Part of a small language model's weights: 14 layers, 209M tokens.
MLP neurons of a small language model. Each row is named by its layer, matrix (up: input weights; down: output weights) and neuron, and shows model dimensions 0-159. Each number is 128 + 32 x the weight over its row's rms, rounded and kept within 0 to 255. Numbers have three digits each.
After each neuron's rows, "fires on" lists the tokens most often at its 100 highest values on Wikipedia text that the model never trained on.

L4.up513:116174120060170075150143125171108040135135134147151102106142142140069111201133073102121110122110118100091127116109137129184169085110108167186115087095076121119123087140147117078145196187111109108153105143138114089122097162147144115157144077096165156128102083143143098132127148121100142091128100063140160131127110143173118158122133148129123189139101123111171191119121128187180196126201096198096123160100131142120189135140084114162108105120081145101100179124073096149104156088084123
L4.down513:124162120084171135165175150158131077079140159127103114197130135115192101132111175104119142156130149131123042158101155123092135139145165092081145154161134110168148110129075089087158138163176147102125144165065111116096163150097117089172145162112147139115113155143154170099106151089132163116102235169106121102149081084138150136128181191134153115131112112101176117166185126153139051161079164133192141108159102099122055135130116085101145104121138125126119144107166151178121085111072096
fires on: "\n\n", "- ", "==", "== "

L4.up351:168102145166126052161157152136129139129133124157182147133159132152059127166083159145150140131137135141117088124118116094169089109129080158140121120068183086114135120119148136164162108140136122119157110241129142112128167154097152100100140156156127104116112148060143090103102142161127116137175097102144097076145144115111114107107103104136099192140115096088141131042156179120112125120134087115139123102094104091066073129126091109183191179114106133206137056174052152115112070083116111
L4.down351:171182099148103168095111156150095111168139096109116119179134152174145131114152142159102089130109091148095061133144149142144176174097156162098148136135146161123136135093121100061130104168142126166099150164130124121141116153151075135157148147169127194182108171109117081084165136127137120179126211106149154147153127098165061102136139125150142086117065160095087155155147123105126074112114151127120122105144121124167134120128116147050096161130195069068186175129095186188123187134202093
fires on: "1", "3", "5", "/ ", "0", "4"

L10.up81:139093090126132125181143138164086089072126143138076149131105050117141156108169142216109130102117090145147185116141159158141070143136111207087167132099094159171105131152077147068106189130071139113147141139139109041211111105115139131107143146038139114100134155114170115150158070101130162102114099104078134154134123123103133154136137146086192172149199088147115140105100097111100147111135092098141124141142125123110113107141133139159089109178111137195125154176110126107187153119134098
L10.down81:155108111129106159107095060153127136132107119106095126080128153140191135149093167100134138166123101097101132109156145176093124132144110172184112133058099138058196163077088080099130166152165183115151180151115103098064130126099141136086110183159107097093127080129098186143121143131095090130132076105100202167082090153147096182136156174158166135111147125066155194132108180151108153126127149140078134131156100137135184103139165128119128095134143141117065171170105142147073078153144158
fires on: "er", "emb", "ti", "ó", "y", "ouse"

L2.up193:145147103142141135115078109119156173132165129145082115165066182167143117094134098147152140116168113133113118114115115143176176142125172134121186073110133155125134142152224152156102101142131098137104166090113121116116203106149154134177103039110114125107147108168179207087104136134162156115198172150161087134114123150222142152185130161117090115117119091095110125136117145096120130182161174124132123145150137108087133163112150104149135156049177145189114130121126105155093125082044125
L2.down193:110115198124116170090098077150086140127093091123126124152173094132097135114104131152144087162097161100066068138149109164143089169044188154134138117122201110157120155174139044139116126125120147170150118119141159132168126153124125179136121140130102132142194120121146117106116111133113070119098085142139112049077153115158110112109087140171129117147100223150168141124112102141110148103103157143173132141108158151107146091106173071075143108093120130169085144166134183187103043132159160
fires on: "200", "is ", "A ", "a ", ", ", "ended "

L4.up224:191137061135164170123160122086127138193066146097140179130164198136075155139113119131084100135174187133098114091138152100104121076093095121154118193087167090141146172076125151146119134137098093115105147169182104142134125081090139101160117126119125149161132149069125149101114161059165135114138100121162129119151193155129131095124121113170218131068111114139168099148164130175096157098136133134183077110122146155172108114096075071145125145115149106136103163109084158112152125114098046
L4.down224:062126161086124099080118153141105095167204135121155059116129120157133096152136142092157135125147134118113138134153129128153155220000133148126158169107115156123179164164158110133154117095169115125148163150104162175098126157110164167199182140127152136104101125100108050109108119104143065108121144154138122121197143183133076088096146155153145087116141128143090101148154153104090108126132154081139155075153146100119187127177147164174103133150134154125166120110124158150136135189166085
fires on: "-", "2", "1", ",", ".", "3"

L4.up274:063117113185179150152113125149119173086113083140100102151127075163102095089172093131156176172126154068114173173115222149128141122108109125143150080092067120143156122149126147192043111114143084124117174086140080167120120134101118104190126158072097079089102123115112075118161112145092101154125127201190101146150152147197125088103097157140117120113105116111148181156154112145176110124151163072145156132116104152119064081163135128140108136124110129153181155122091138131159157130090137
L4.down274:098099091105096110085156154146122132172134132140102181094137092151104160085102142137162190132132103178110040162095113154132117144113141093076163153176112142149138095141135131108153192132156080118113151133097143101123151089115181168109146123124196123173179152107103110126151182110130144118077202107128122129142176101136105115141121149120139152223169092189125158124121168119138022146114131170095128109122137175098091163153101153134127109169083078138135173135177096188066106133087100
fires on: "- ", "s ", "ts ", "A ", "os "

L6.up188:077216121125102133154105196144055093137094115178140104136150149088127127152154136075104135202140121042074147160124143081138140077169100149203101150131162152158158149118140150132108153153113136122166131097047150114124155166139101136166132155112154108125128138110139114144168173094121138129132126072102164188106153107137127151157141141128177144151088170123111138145142158105110133103193120093159110161139097088111095092091091151175074070071086164134116100094164197120095109136083166
L6.down188:047157126046132121080169142124105108090120115165107154146156174112162161157132136120130132148128151109101081119112116111142135120106104097110099141095112116139127133124152109090173139146192096121103087143144134137088163132134123140193132143115141189153150100091144137093121152102121139121078255147154103140124138116137120111135128133134132144186100104126132096146192137120088110109134171134171146098151145081128121132151085107107092108160093092119139145092170117129127123124072248
fires on: "- ", "\n\n"

L6.up402:091112154095134130124135062170162122194139155176137143142178148129125116138158098076141132075178110120142152118087111133159176150124105188180072165131092143134073160192165097136117145146167176133124110103197154129098152108197064191137151116158164122062051154107088065125137128153085115151089143139094094132114128160137124151105131145195098124160110181132154134110124107108133123120149205145072080121120120170179160107089113139132131149109175128144111154112116063165158094132091152
L6.down402:153142123121140107135152169136160117069060184109143120167150127107150176100103119088043136114088141199100107160129144120114137083094099103132129107092138066176104120089093088162138104081092175150154115103098104171113126171085124077090160133171117079059160162102129123150202111133089171137165165109173118142088124112110162059131158068144112115097134099134149195143150130142105118159068142141150106088138113087113157088114186142151152101159083157108099149103144166138188116160146081
fires on: ": ", "as ", ", ", "\n", "by "

L6.up174:080139084130147137151099202131101158148142084086141090127130103104158182100126180120085139131113165153152166065141144130118031143145081103177175097160131109149080123105135091143062111107153139065080135126140151087098204153126136107159099117126140093123147143141100169144158133099180111137177116129159059126151125145097110152141117150167121195139176111134088161115108117161109124079149136063089180148161162162159152147070137086180140131120110042150163097152111159091132095141127097
L6.down174:122131119159111126088108138105124081173085156146144163145116142103177133115122136108168050117184137122058103109155174135162182137099111117166147123130154157157109107080099171110183141071128120169081157057165142141170148111160075103122215123089136093105098105144088132154133140138152177049083156121146136101127147097168168166138110179133107082147149196149125080129147120092127164183123104127129125083147122166172161134136150122101133112154180129088168109076123057100156136131165198
fires on: "y", "o", "on", "lo", "us", "om"

L7.up543:101149089180069128171103192135079135148115128157131097114123066137087105121088148152111169160087094093169173162152101144134131112150110152122116112091080083154109151183123144120133207122155152127143173097146156081109154117151094098095109149108122138157131168121123176167125143102144136080131084196122090115126098089195177167125133108140141129148159133206116098171082104131188127076104186060110174164150156183152151123093098159142155140160097138106110064194120141182131102094108115
L7.down543:126131119080113109116097102132107123107142159088153138127133152092170157172103137106150137111092149113126116149163160093133086136161119122134107102087125121111115066110161057140121142101134141134040090173207141136074120086118165101172128159065126168079191147184097126126106113123147169061116084132121152141124116076079139011168114181150144114140172130132103084077142176173141138143104125145086124168130124183106160117113134147176114130135135090150113098125085089161172138066164191
fires on: "Y", "y", "us", "Li", "is", "hy"

L4.up344:114138132122181106155103018160169106105161125123151101112187145121162173107130148163134124134088119089132101116156099137184125153114140166128122144175169125136140201120110162109102077122117162115137118177191123090070095144154078135149139079109112119145133168120066095157109147196080145116162139126131103088115201139142127177103104094064112155168105152083069103126123125095067145125150086121205158133116066138127142097137151076169183115112133127140049133130094143161116110101091152
L4.down344:053120111169118112104145188094157219108071143128155128109120155137115055166098167170102162117163143149136114150128155112121155078035116150179125171208099098122100106183111134125115151135174146114171151118156127115094095153084134120165095152126119137143137170088181134129171089169146114124135187161172166120145092106101159147075108129185140113155107219096134115138127133197148097113120124100106098129103108105151127153096196134111109094120158149049117158156089091137127121147142139
fires on: "as ", ": ", "u", "ard"

L7.up548:086111121107154133121099102131073191122161094118086119106133193129117136151096140094150080142129124104074175095124118064064169146122120157099137132102084150124143188125146148134160157145126180152115143144131114150122064111133116123142148097127185085064093155134110117157112190181139097130127119135088109112189102122170194102092102197071179131108210145142107163099073147112131157159174113130173145133190125143128187108174113163163151121123098125111060109152124155157190119144185088
L7.down548:075131116108157083070103166090092140113143106132122132107096124180092135131154129154090109176133153134094066079150131168119120166140069128100078112126111100078123125153179146160112103115136092122127105116176071151101121188169142106104149122173143111083114104118153128114144091139109134128097080112114126148108078086103072102139054150157112123151146114205130075116107071084194082084135130091101113088138151194132145076139134095123127048124101146108040133110108142220116135136092103
fires on: "us", "res", "az", "acc", "ab", "me"

L4.up701:066085078138172129098178058140197157106175157094133111155165148122086141061153129114085142179133099071157141153151103119144123150177153125085145137131167105099126145158138137158133157152134187066125128175141140079143134149180133094073094107151133119126129120132113120124046176137125115143099124147121112090126165117134182097084142127180088159152111169086156073190095120128142137094120127112092137120173131161111123120155122087187070083163081141173083094117082147103175162064089106
L4.down701:102121114135111185113146142140138098141113198094089137123059132134123118198141123100116085105114141106134138149110139128160170080133141082173045127176163139116125159118168143118138191125135168136112187155127108075140172117111134154200129102167188096104091135079100112166144110077121087125144220119138165194097140092105155129078116160099162098122122163108169082140130081140143086124112189097093139132155138102138167089107139140092098113110150088047128184182113099109144109073103097
fires on: "as ", "), ", "– "

L4.up489:135114138137128124088170084113110124188157182107090123080109142147159126163101142160085078192159123175155130135134183180105111109134111154131115113141141093174112097140100134173137131180127128124081103169095126177100103134185161160145068112182165083118101155094143123186126101127148143087109104201128145129122110138110134087165115121160168099080146086137124095122095108163058132144123111177139137166163169175182151118111185171146129071098058161157055123115144154179118162068109073
L4.down489:076114097133133132102120134108150100133130153077103180108071183083088195120099157112147086159136140162133103155143107167139138136156102109125133185178123128130121126101219143133115151147186151127061141168092097087106150103117130154172117080126079169137131136107152097186166143141181109118124081178162128098109150071066190095164096145142178130129147097129091181145149153128083094173123132072081076165184149128177153171131149138128105090116148099137135182130099120164157172090189149
fires on: "sub", "ad", "trans", "con", "Sub"

L2.up110:098156137111063130112087164120109118138159082144149092172120101134146147100170104179172104158183125117107102127092174138132141083106186177137121135111115160166153145149237160175134086128100108171088147102108119157049147073115146112125127091100139123114114179142190113113173117154121113119122167118104081106153152099141156134064084126104116084138120130083107155157038109149118101136165159104113107174121098103122107197142064064124083154149187109134167145114150076144165106157118089
L2.down110:100120177154067129202168136180113154140111092105190122111169119091118145172139190135093086155052137139199138161226143038151109134123140088111140092158142072129115139149152125129150130099129168147117072134142140122156128149170093067120152123134127154113139115150152132126120135130089092106166171134137129152172145125136137159140161198131148081100086107141171131188124094144144151142060143161171102106139140129191137097106098153094131139054100146113084124090176152119169116134181173
fires on: ", ", "202", "200", "- "

L6.up417:193126129192171095182155097144051140173121156100115125144120205103089105165131093160148117072159086161154104126105177092102104053148097148126117067088140148077122091116122112088149094098140056101164126145123102162145132142160085153148151197126098065112124103112052144118159166109141096139162121087108152110111059116131102128129095092161106164124091111117157075130146136213147067136192161118144115094112119117120091074145128105123116124149127080104091131140111134110138093125095102
L6.down417:130156182137102063197127121146134123113155153122148124122163099058163145150151096129179108214132128152131073119149053113162200110137130066149118140158061087160092168122117111141116118182065129096118124114158105077084113126121153127096120151143199136142159168156113142122096118141147083148064151173077042114154185119152144129113167157173138079169082117160142118107164154135166064158165147108103110151137088102147171096125098144141116135146110135072118127139105110158098180098130130
fires on: "ac", "am", "fer", "ail", "al"

L6.up389:146157160152173116161104158105119108114128120117128137146139169178190105163138050113081143025181158099147151181157126121135131107168120090161123079130132099099100138146089134113166129134095077161108134121130163120105149110159089150119112125132143124119118129114091096222141132128122117135081111122136136053137162145109122178199097028131160151155166114133072078096153165107103120089171137107157142120173113103132103138062150090141125174112088045139146114097127199083096104128121107
L6.down389:134153154123159135077171142126124141101149130105110138169181113103181136156129101163188095167136160166140157122117120121174185120187111081138184141185096121095139092182183170113148071137084126111168191149161093109180131130113185137155143131102163148149103133159169139164166143124110128145078135108101196123127106162102133061102157138153161158116145097071070168190102152110115063142152113093084158119106128073138134140166151161066136140203133090098171092110115105148179164140123103
fires on: "ic", "in", "al", "ar", "am", "y "

L8.up279:118095086127157165108108129136143161161155140075118102172179164109136143135121117109066109147082221176115143153156093123206101107116134119151111112126176119176168115138133119138099169128086165182121123169174061169139166065098105155069169179045137160149110124161128113111080126124151139156162175149139149127114115117151125139144096138156110152135118119132109169172051095078112130101124044135123153120176164116074131142181125131162202078153167177150147110140117104149114104170137114
L8.down279:071164115117093118166198127089161174052080144104099150117077154167146137101087161084094167113151123092148103152185112120089135122130151150177172119092131111125082134172157113106119092089100138128116130065110089140131191097126114161143060154144101200168079098163085123154152109102145137123123167133070159113133110110137185064102207111095134131165128140105196104073107154143078087091117082150132106150109101084117131104154123121115160178121122105152103092096151169169113096151092138
fires on: ", ", "th", "u", "and ", "h", "r"

L7.up663:079124094144081098111174164118091137111107143111104134129094169109158132210095159150219154149084083056134148101115158154129166147198172123185076150061098163084119175144138194126138126144118074107110177076077111067087184147168150149107135117113148112114151092169113139226100072165118142127163083141130099127144126114093169142138103116139188167104133121142105143154149146134120155176142118132128101171117101137144130152111149179139123122162178122112095098139117170104174100143126133
L7.down663:064140162140074174107107167144124140107170112145138128148114137132156151087098114103117101126092110156159118141099163147115137099132152101124092100133062133135179129205131129140193116063124106145141136138148140135149096082101143144121131165089152246132151149099125102035110173123139139095089071082135091160107126135125137141120121064109152190119213140138127152100091168152124117116052100112120150157152112146115159128115157102181160133189096167115149160134122151141087206158187168
fires on: "on", "ab", "us", "up", "o"

L2.up359:142204168136132127089118117138109151154097109093112151130050134130098093129127118184150124123185198126134133123168156101151107122134109127146143141086123133143126173164121174126115141118119081116173209112143084156120127128141116105061162181163108169055137207094134158068162051174095130123146105172115131086082139096189145081041126117139075108128166146071098133137103140141115109141066125122149156150158138100095077068179084124154129123118145156166131110133097067130143105109133123
L2.down359:141152077130103170062130154100132155104102166183184080087093077128120123148165136125160089137152083095176108162095169113146112110102139130108081199153127107115121132045133124135099185082117144189164148112149177105140090133115139126149110118093109146174162091114150092161127228134097148129092240120146157114147099118148108120138156120074097106160169059135181141114129137131132075155091120136115167161143128116146153115084152111163092139095137128094087127146121162170209139131148121
fires on: "s ", " ", "2", "\n\n", "A ", "2 "

L7.up343:145093091146144166151141139158170147137121114085145112151130154142124099118154118111127086084139143147163138084144122074156143107078149170133136090180153123123108172130136119099143109108100159117137106111112123132160135111161100121127120108073103165200127166082183140125119066200070209149138116164090148179115087179142158112161177160161092082130160083044130110125110121149088114094142129128115126139156153151121074131132139148068104098070159095121043097117042134062207129129162145
L7.down343:144111115115148097122130142112147177142158127130085109148124071149150116103120141157171069119160132129122163135061115144120128044142055103121167129208175172134165116150139158150159142121149097167100132159160118195097116111107177149110064148116127123142164115104138090187149117100171134154064098090117161054119186147102062145108099102095091175144154054122135123114165151130118066143121152075103073201143193130129141104166141140117160150114099069144148167095113123097158153108159140
fires on: "k", "or", "-", "ig", "ath", "ary "

L8.up355:105102119149147107074129131152124091135060147116123108121103084104116118098123108095065152176153152155107128155125146154149108126128161108144137119132155117142088143173102075199142097163125120198112138129099144150115149105085143124087126148144118138090146139126099096149196105073116098082200140195151064106146100090157097097145161155184123123129074161173096120177120089120110154156141079202192086079155146138188124143194123069148140107122132115119108133076139110113142031079085105
L8.down355:109136122096118133099130115085142135136130122116125133142179147184135156108150150088095106123118139140127140162100138221106112113166099137128202146144144130091143105119180089051134072160129136122137141072128101149178141103101131151164128118130142175141108124176143162162105128165116145098109138152051114107141138053048138134166136113132132092092187117121140122149156122118149096122108138108086080147107183188080086123160183115071063168138116132132115104178097041138112190094066051
fires on: "k", "f", "c", "rit", "t"

L10.up487:148076103125088188159168096139113110086102155153138098173109094128177082145110137157168112141095093088088136157148110175147091131134174154073104140138064177144113140092149177093135111076088115145173105098153122114173159137155089080077152192124124091131099102124109131199137145098170123051136177101111169096108117121184105152178218122133100086139117093071091092083078139163082111075166116150121089144175081141136136130107105109122130126096106160129130078136106124116135117155133185
L10.down487:092084136162111126094135125174154099116090150123065137147102122070146119175116093153126112099123083074103112166107154180109147071173070180113071105057102095080098167116153133098196168105180101135110129102090138146088097063107173124102144114083130115120168179113153149169111112173144098139120108120089084094141159129120127118074145133120078091134097123149093117137106201111110170086099210109099069148141114142129178113155177116065137133109112099124098109140146141175125074088156121
fires on: "er", "y", "t", "z", "le"

L2.up131:177133120033140164137168091119114124118121104094099115088196190144081106106191055091164150119121101124084137163151158123066148094106128134090125159112089093103116188063176206137124134138098104087113128104112135131097160050173114127193134107096148172114119151151169093094102106078136132112135123151145100081134097153185110127115097112178129142165102122156103093163121171129149126108109157126148148154069113152163153135159122111147135129184084091114135094125131104134155087156101039
L2.down131:092148112136123068137091120174092107113129082143154160088124159134127151090159108148148143133099111132103135168065141135120183149108127108152098125123125143063138168042159144120183132157131159095121142164117081149128137118178127106132187135078064158168168119100173111105140149119133101126146105178081126108158179097130145069155108148134140161119158129181173127167114194127118077178081193077079117126098184123120145113138134165084152150109138091097143144075116119208139128043122207
fires on: ".", "N ", "ach ", "ames ", "s ", ","

L8.up173:114085162132056117169106057136062157176158120082121126126120092144174140169096148158113114138131134083140125148115193120127113107136170158153141082127129127119150107151153181067124111108106114111134071140105063110105112099095116133206151131076073143160098099073145107159085146112142109170138137166072119141150176135194171131187090139122156121098133121151102093089115160114157176115095160196162155122082158110079116081155169080155142196111142087084083161157121097121098101143130166
L8.down173:056182077115129065051130077124158146102158125081121139124086125086118095134136167073099128166119162173088155152065150179137149174187138122153147130128108116112134165179117102090164121109175151140123105133077112078184109136118130088132145191166092169101108174170115119133098174143141146172060103168130090143112139168123131095127117142095164114175120126126182090110165132061116142114064171151141153142146134146157117084143090119117147136159090149094198115152162062164087110124128104
fires on: "1 ", "0 ", "2 ", "7 "

L8.up101:103149135135197211087069138112134166153181161165109164134077135131107144144078153101095138132174129092143154116107139151108105143125091201117148133122096088179111147165137134194160097242136148126141095113148178134172128094113143110107113191121178086153117186126126121176118122109127146166102175121174122121143163100161080162131141130132152076142154182191104139103101166101064112137171085144187127160144169173159135141156180141089150092122082078128144096108111129153111138154113124
L8.down101:094168157167115158115071123096146128112092166088098124119103165120107221142129118172107107163101130088150128132107141153159118142150096108191084104108102101092171147189157080099125154138136133154091178140118177108189130141160098088129204099118157142075080093168188142172146120208143127142142165118065111139153103142094097098118105108181128113110134151168176100119124111171184154146066155114137179160149139180127077113119151159151134135200127125108108155137114194190173131141132131
fires on: "n", "res", "acc", "consid", "pres"

L2.up91:107181126135135087117174082143114068099179136120087124128078156130133072121173149111096156077160142099084118172088097081129141118177201112132150091037171155144133168116162111140142146094109121136111166151058136063106051136151101085107107186079184159101126153183135119142121096142124140118052138107147145099136114060129147106135118101131103117104048129118079092106095131128142117153100142108142086166116156174156089147113133149102071119156085195135109158113112129097161105135107154
L2.down91:204131068114071117115156118189153175133135177162193109109070122106053155089117128106138147070111046141046101100179113096149121109089135137132111124134082150185174134093111126112141140145160136124106109080112083143128131110128145162105152131117133166171142135115162114204054138176125131152079145126143124182055139144099136118096167112149129140191133154161103075127136159139112088118101112085118110122111156111073101136107176124125165106134130124154141090127165103191160112156157193
fires on: "\n\n", "\n", "====", "the ", "\n  "

L4.up745:135107125063155135188139131112144176147187161135123105126084143185113130147059138138103095123137095124113143105098153106074102139198083139152136163165119091073086062095121136128150188133087111116077092145137081113049148115123115143131114134104117098152082168124108173180104075090138150164102074167123110181159151145108094109108178122074122159089135091141111134103139104173129064137070044131166152148133134073124098146069110167138093129059106135117113132101155111115084101139104150
L4.down745:086112113100120089133110060116125075100139144086111059132117136085159175088178142091170135167146102134081085177115105137109049162150109129136156177201185121150102113139176120098148194130149095137126163150147109130104135128120151103134151095138065142076207103156119104191139114088144160105148103113119091145137158102117118164110121112127122116139154141133144112201064123158130116130056097127137156158086151137202081142111131188140079120126088148115147131101210088085149127084158129
fires on: "ov", "sub", "Sub", "med", "eded ", "trans"

L11.up470:168078083140140171135176138126111150099129131143142113123201116158144161152158100149162148111104082092089117143094175091064137066154074118130105136095156150149179147218119149104118103103157086097149127109164103132165189140111118067086096141138082122117117208107142180085126126139117123127108147115154112163113138066122130173140059069152159118060133142162167138150150207122130153162123162144141094117189124127045122101135180148135128163097124166169105137137157157136159157084157102
L11.down470:159103165109111127082148171126144109166141105128187120140179054076129106145102113106129128080118181143153098088098143069167104109136113043115113139137174124110094092113107086157128122155119113139133104132129098107102120140093137183095113064080151109222133114149099144102142111173157138090161227153170147078129094138101161130137168143181084179110097097106063131127129060141124108108153145098101116118096137120179080155120096119121073132121173179134139116130149181113094183191142135
fires on: "Ar", "-", "O", "ec", "ar"

L2.up634:084103186093119136072107071156136170152152109139140168145137123141189117066116141062087107089069115091113188133091192158126161154178154134191137129083151128129136176142101113104102158155120022123141156113103096158137137122113133083125175138154033112106129166134100086111101134126145182170139159114067167131115130096118140105120114137198100087111145147128091135089130122113158122125100183121121134139150086143124109084203171137095102148064183149134101132161135099139142169150122155
L2.down634:102169168184091162093131082109118162091084121091131112129169124130167153114102201132161166142122156132127050181137078145140121083133142169059128098134124159109135138159146115142176111128161169144148080137118160122065233092115103138121109141093126112092166157148153112112146201145138144183069130174166131086109162158143154102089144175118125153110096090103070131121115099139121154156129155087124135108133097043110117086131110090060177067148142117139119098142143099100080113170124091
fires on: ") ", "1 ", "career", "2 ", "information"

L8.up644:147091126119115158135146176224170141150125079148117122055107085126108154091130129059084125154127169154126162136108165143155109063144138106165140108175156084145124085128092182194119097087078091116129134106128118218097168128141146104055111167137081131148121161160144092061122142095130131126115138183138128124099107155113128112198138124075114186090154097136100109121137111113141092110126072140143080111187157101143140140163178114166180130113168121166139141137143125134177069177081115
L8.down644:151107130146098187159132100107181127124181161067127181116139105134174149220103130079152149058154186123137103128135102129117187125166088155110105111125094154123061163106162037100087155137143101098082132140125095121132125103102140157119126141122105172101107088132094091129145123094101158098158142134132118108115148152106133156116172158142169172152061137118187065122067129062067108175141117181084143146116129152099075187163081141146126115127120137155089144128154085087092168127079124
fires on: "and ", "k", ", ", "b", "t", "os"

L4.up653:099180134113121136095146047170175190100124148206086119130115164124178164167092141120127077062156100119127099131151095129137150147162094134138175111080099155127130130120182130141147131161140113084106120193162149127137128118160147154158138142151129082117083169181107107188136091115074152138138156133123135088046152106091129142131082119185160140134079112068067117131110112156186144141117142119165083080134093141167114106117182104108150093139196117106161162133101130132134077129038173
L4.down653:121140095100133105073150164081176179125076098142192084098171100145126156161132105045159114166111164145100114121105143118172136095138094148204105112156131102120120129129150096131145183176121192118053150154117084154143134119047122120105151175175059124071117135141174163106153113147115166096091185162079163178108093163104115084104185093144123144116140143119144138156099149142097148165101100114136087113097104132128164107094145177176121124130115098192146112206100126129124109125179123
fires on: "- ", "\n", ": ", "ev", "ther"

L8.up348:075127153164183135156149189089023093178164126109159189139137123168143192106078170148153125132120164133087131092124173098207137158164118140122086081090118183065111130090095111145097165159102123150135118111106136040175141124088109108109100080137067115077135084112153099146102168128154111115143123137100113120121129135124116118099151171167174124080169176151118153139119097124111171149124108115100156112140137151115171125106134053113158180077134128128144085075129166146103076126100152
L8.down348:157113095151089133136162096154105126136100107131113169179158122103174135075099159135104120139107146119165113186187145117103085068138060123104112125135183124131084153132147101061130147105075126144116143114154172144153128209167116112124184127100158103115090141160080107107102119159135059128101110109115161158067122119136173099132114138059167134098168107124190125160132152149039152152114090102123113178092109152165133137160103171076137149070170125124117102095186062105177154197124154
fires on: "s", "ed", "y", "us", "ly", "als"

L8.up755:137078097079130155173166157117153155153179174120116140167111101169132090088111119180118093084151159160087139131097120100154077146153153150129097104214115122067119086120088133125153139144101107146142107173130141160139142100104163132155100144117157125116121139064100083184188083155123080143130127138133132173069106146157144173151167100200101154164128136061153080130140158127128146081077119106073131146149167119178125112116111106172072047064126117080096104077141156076130114115182144
L8.down755:120117130100119055091111086180128107148133138133171098117180095132073114168099103085122099147075117154081146150113059141137135153122086059122148133073104146129112127132165155183126156140165097140192183192075083087124168101091102138146167114165093106132238113139110133156104134130173175111093160109109171101123120143161133128092109156105120116133112078105113189153103134169094120136138123109129105183151085134160108079095140138106037113140160152177148166129097162100119156156182148
fires on: "er", "or", "ak", "k", "ur", "c"

L7.up221:083114105145106149160109045163187178105183126110074178086100124190170160146094154102102109100167138146068155132108151166134183143115108166096102136080157078074132144096160133152192124129091100100082100122121170126121133130103120147144105141101125120152142089119186123114110087069152107114148120150145117146133135168153099088177157159107115168079151123107178122155064214096125084135160114084165156115186129136070097107182102098163125151148155136160086151164121092081080144135096127
L7.down221:195112097088166146151146158184121170121140145192116127123178105143127153113163097148115093070122148145036147125091132186153129073100117102057122154172123130145170182141153073150117132126111124096152138138148121151133118194156160107146146144212125150129122105166156143138111174127056158135136075120208092180152148156101101122138141158089136126194138145119156178127075152124149141170164120179103156191167149120124127096145139051107147086155175158136113099119132163117095176111141147
fires on: "After ", "a ", "pres", "ed ", "ended ", "began "

L2.up661:158156153165204069096130111103129112141172108110122142079146121109116101236172064128101075169142130130075108110129116135160115138074110205135119118128092104050121164125093144160133150175110109138167116138138128096069067147088195140118098104160107129157096094126144123088132166113140160164091142080108110151108128086074122105087166129096137132140088156146150214158087098164148109092165108095112133075102146101081144107185109141127118129149080127108146110110100115154057143103104153
L2.down661:196210146135134127086124173139136118142105190107133065176132156110165134181086174109141110104147131153134127111156104148104168095085073077129105114167057073095140102133135161092105105107160145138108091127121110142133127124160116094204142167138117129157111192130154079146108125134083172135128181181113182154078172122129101096110148128095146068149143121135174142108186116123171152101158087112176095145134080133137098113086134080097072089105113138128068203156177127104090132155117165
fires on: "==", "- ", "years ", "ersonal ", "also ", "otes "

L2.up481:081192140124118095111141157156057088140177159178125080105063141134171073111150096121145194138181142096127208178043112112122147110134149102117131145088127109109141116083128127128166110158125154179119184059150089169077091092170132122131142149102134112154099155187073105134125055121120149142140124161088111122152111106155097161112084131128076086171123189144147093105151099094122136154172149139160080133100135152198126107102130093127125204129120081143123142094137116112119149183126137
L2.down481:141115104151066123149132112177120152079130207131161136100098077141111096049151143164139163090144100125052134093110179130107097113139128105218102092109123127125136102128130125130168174096084098108164152130156134198142026120117129163090056154126119106100128140119180105157072109134131137121132133070157119146133125131166156183131142137121066125158143119165120089086137110186103130107089127116135130151058138181144149146162148127034145149118082134114133054147125128117114165140144082
fires on: "\n", "- ", "History"

L4.up651:093137072117222102150145102131170108105132110137144177123137188118164108120175175137102112088181106135149150180069138179117147081158113105186161123103157112111179142131143160160161143104107093118059039146152180109131144108107145173145108137175142120119118087095134100141107152071175113113152109109158106068119141153088150175130150174182121139184187138163125087149096103130157149113118162075131095097142135156166066140155130121132117089107051141124094094131153150164124175186112101
L4.down651:142166103106131135111146092182116095163165066130128137122123166123159120156135123083187149113162163081155119097143114104128131100184100149107122110089134203118148138194169126165136148103147154120081114179076136096084144122108108093154113087113131050174077115135099102128138044062109099145126121137142120161112153129102159135167178141059092080167189064083091137101084128170125122170091081149129139171145082107117171127124131127099145148070149109167139122137056154133124098090065100
fires on: "is ", "a ", "was ", "(", "), ", ") "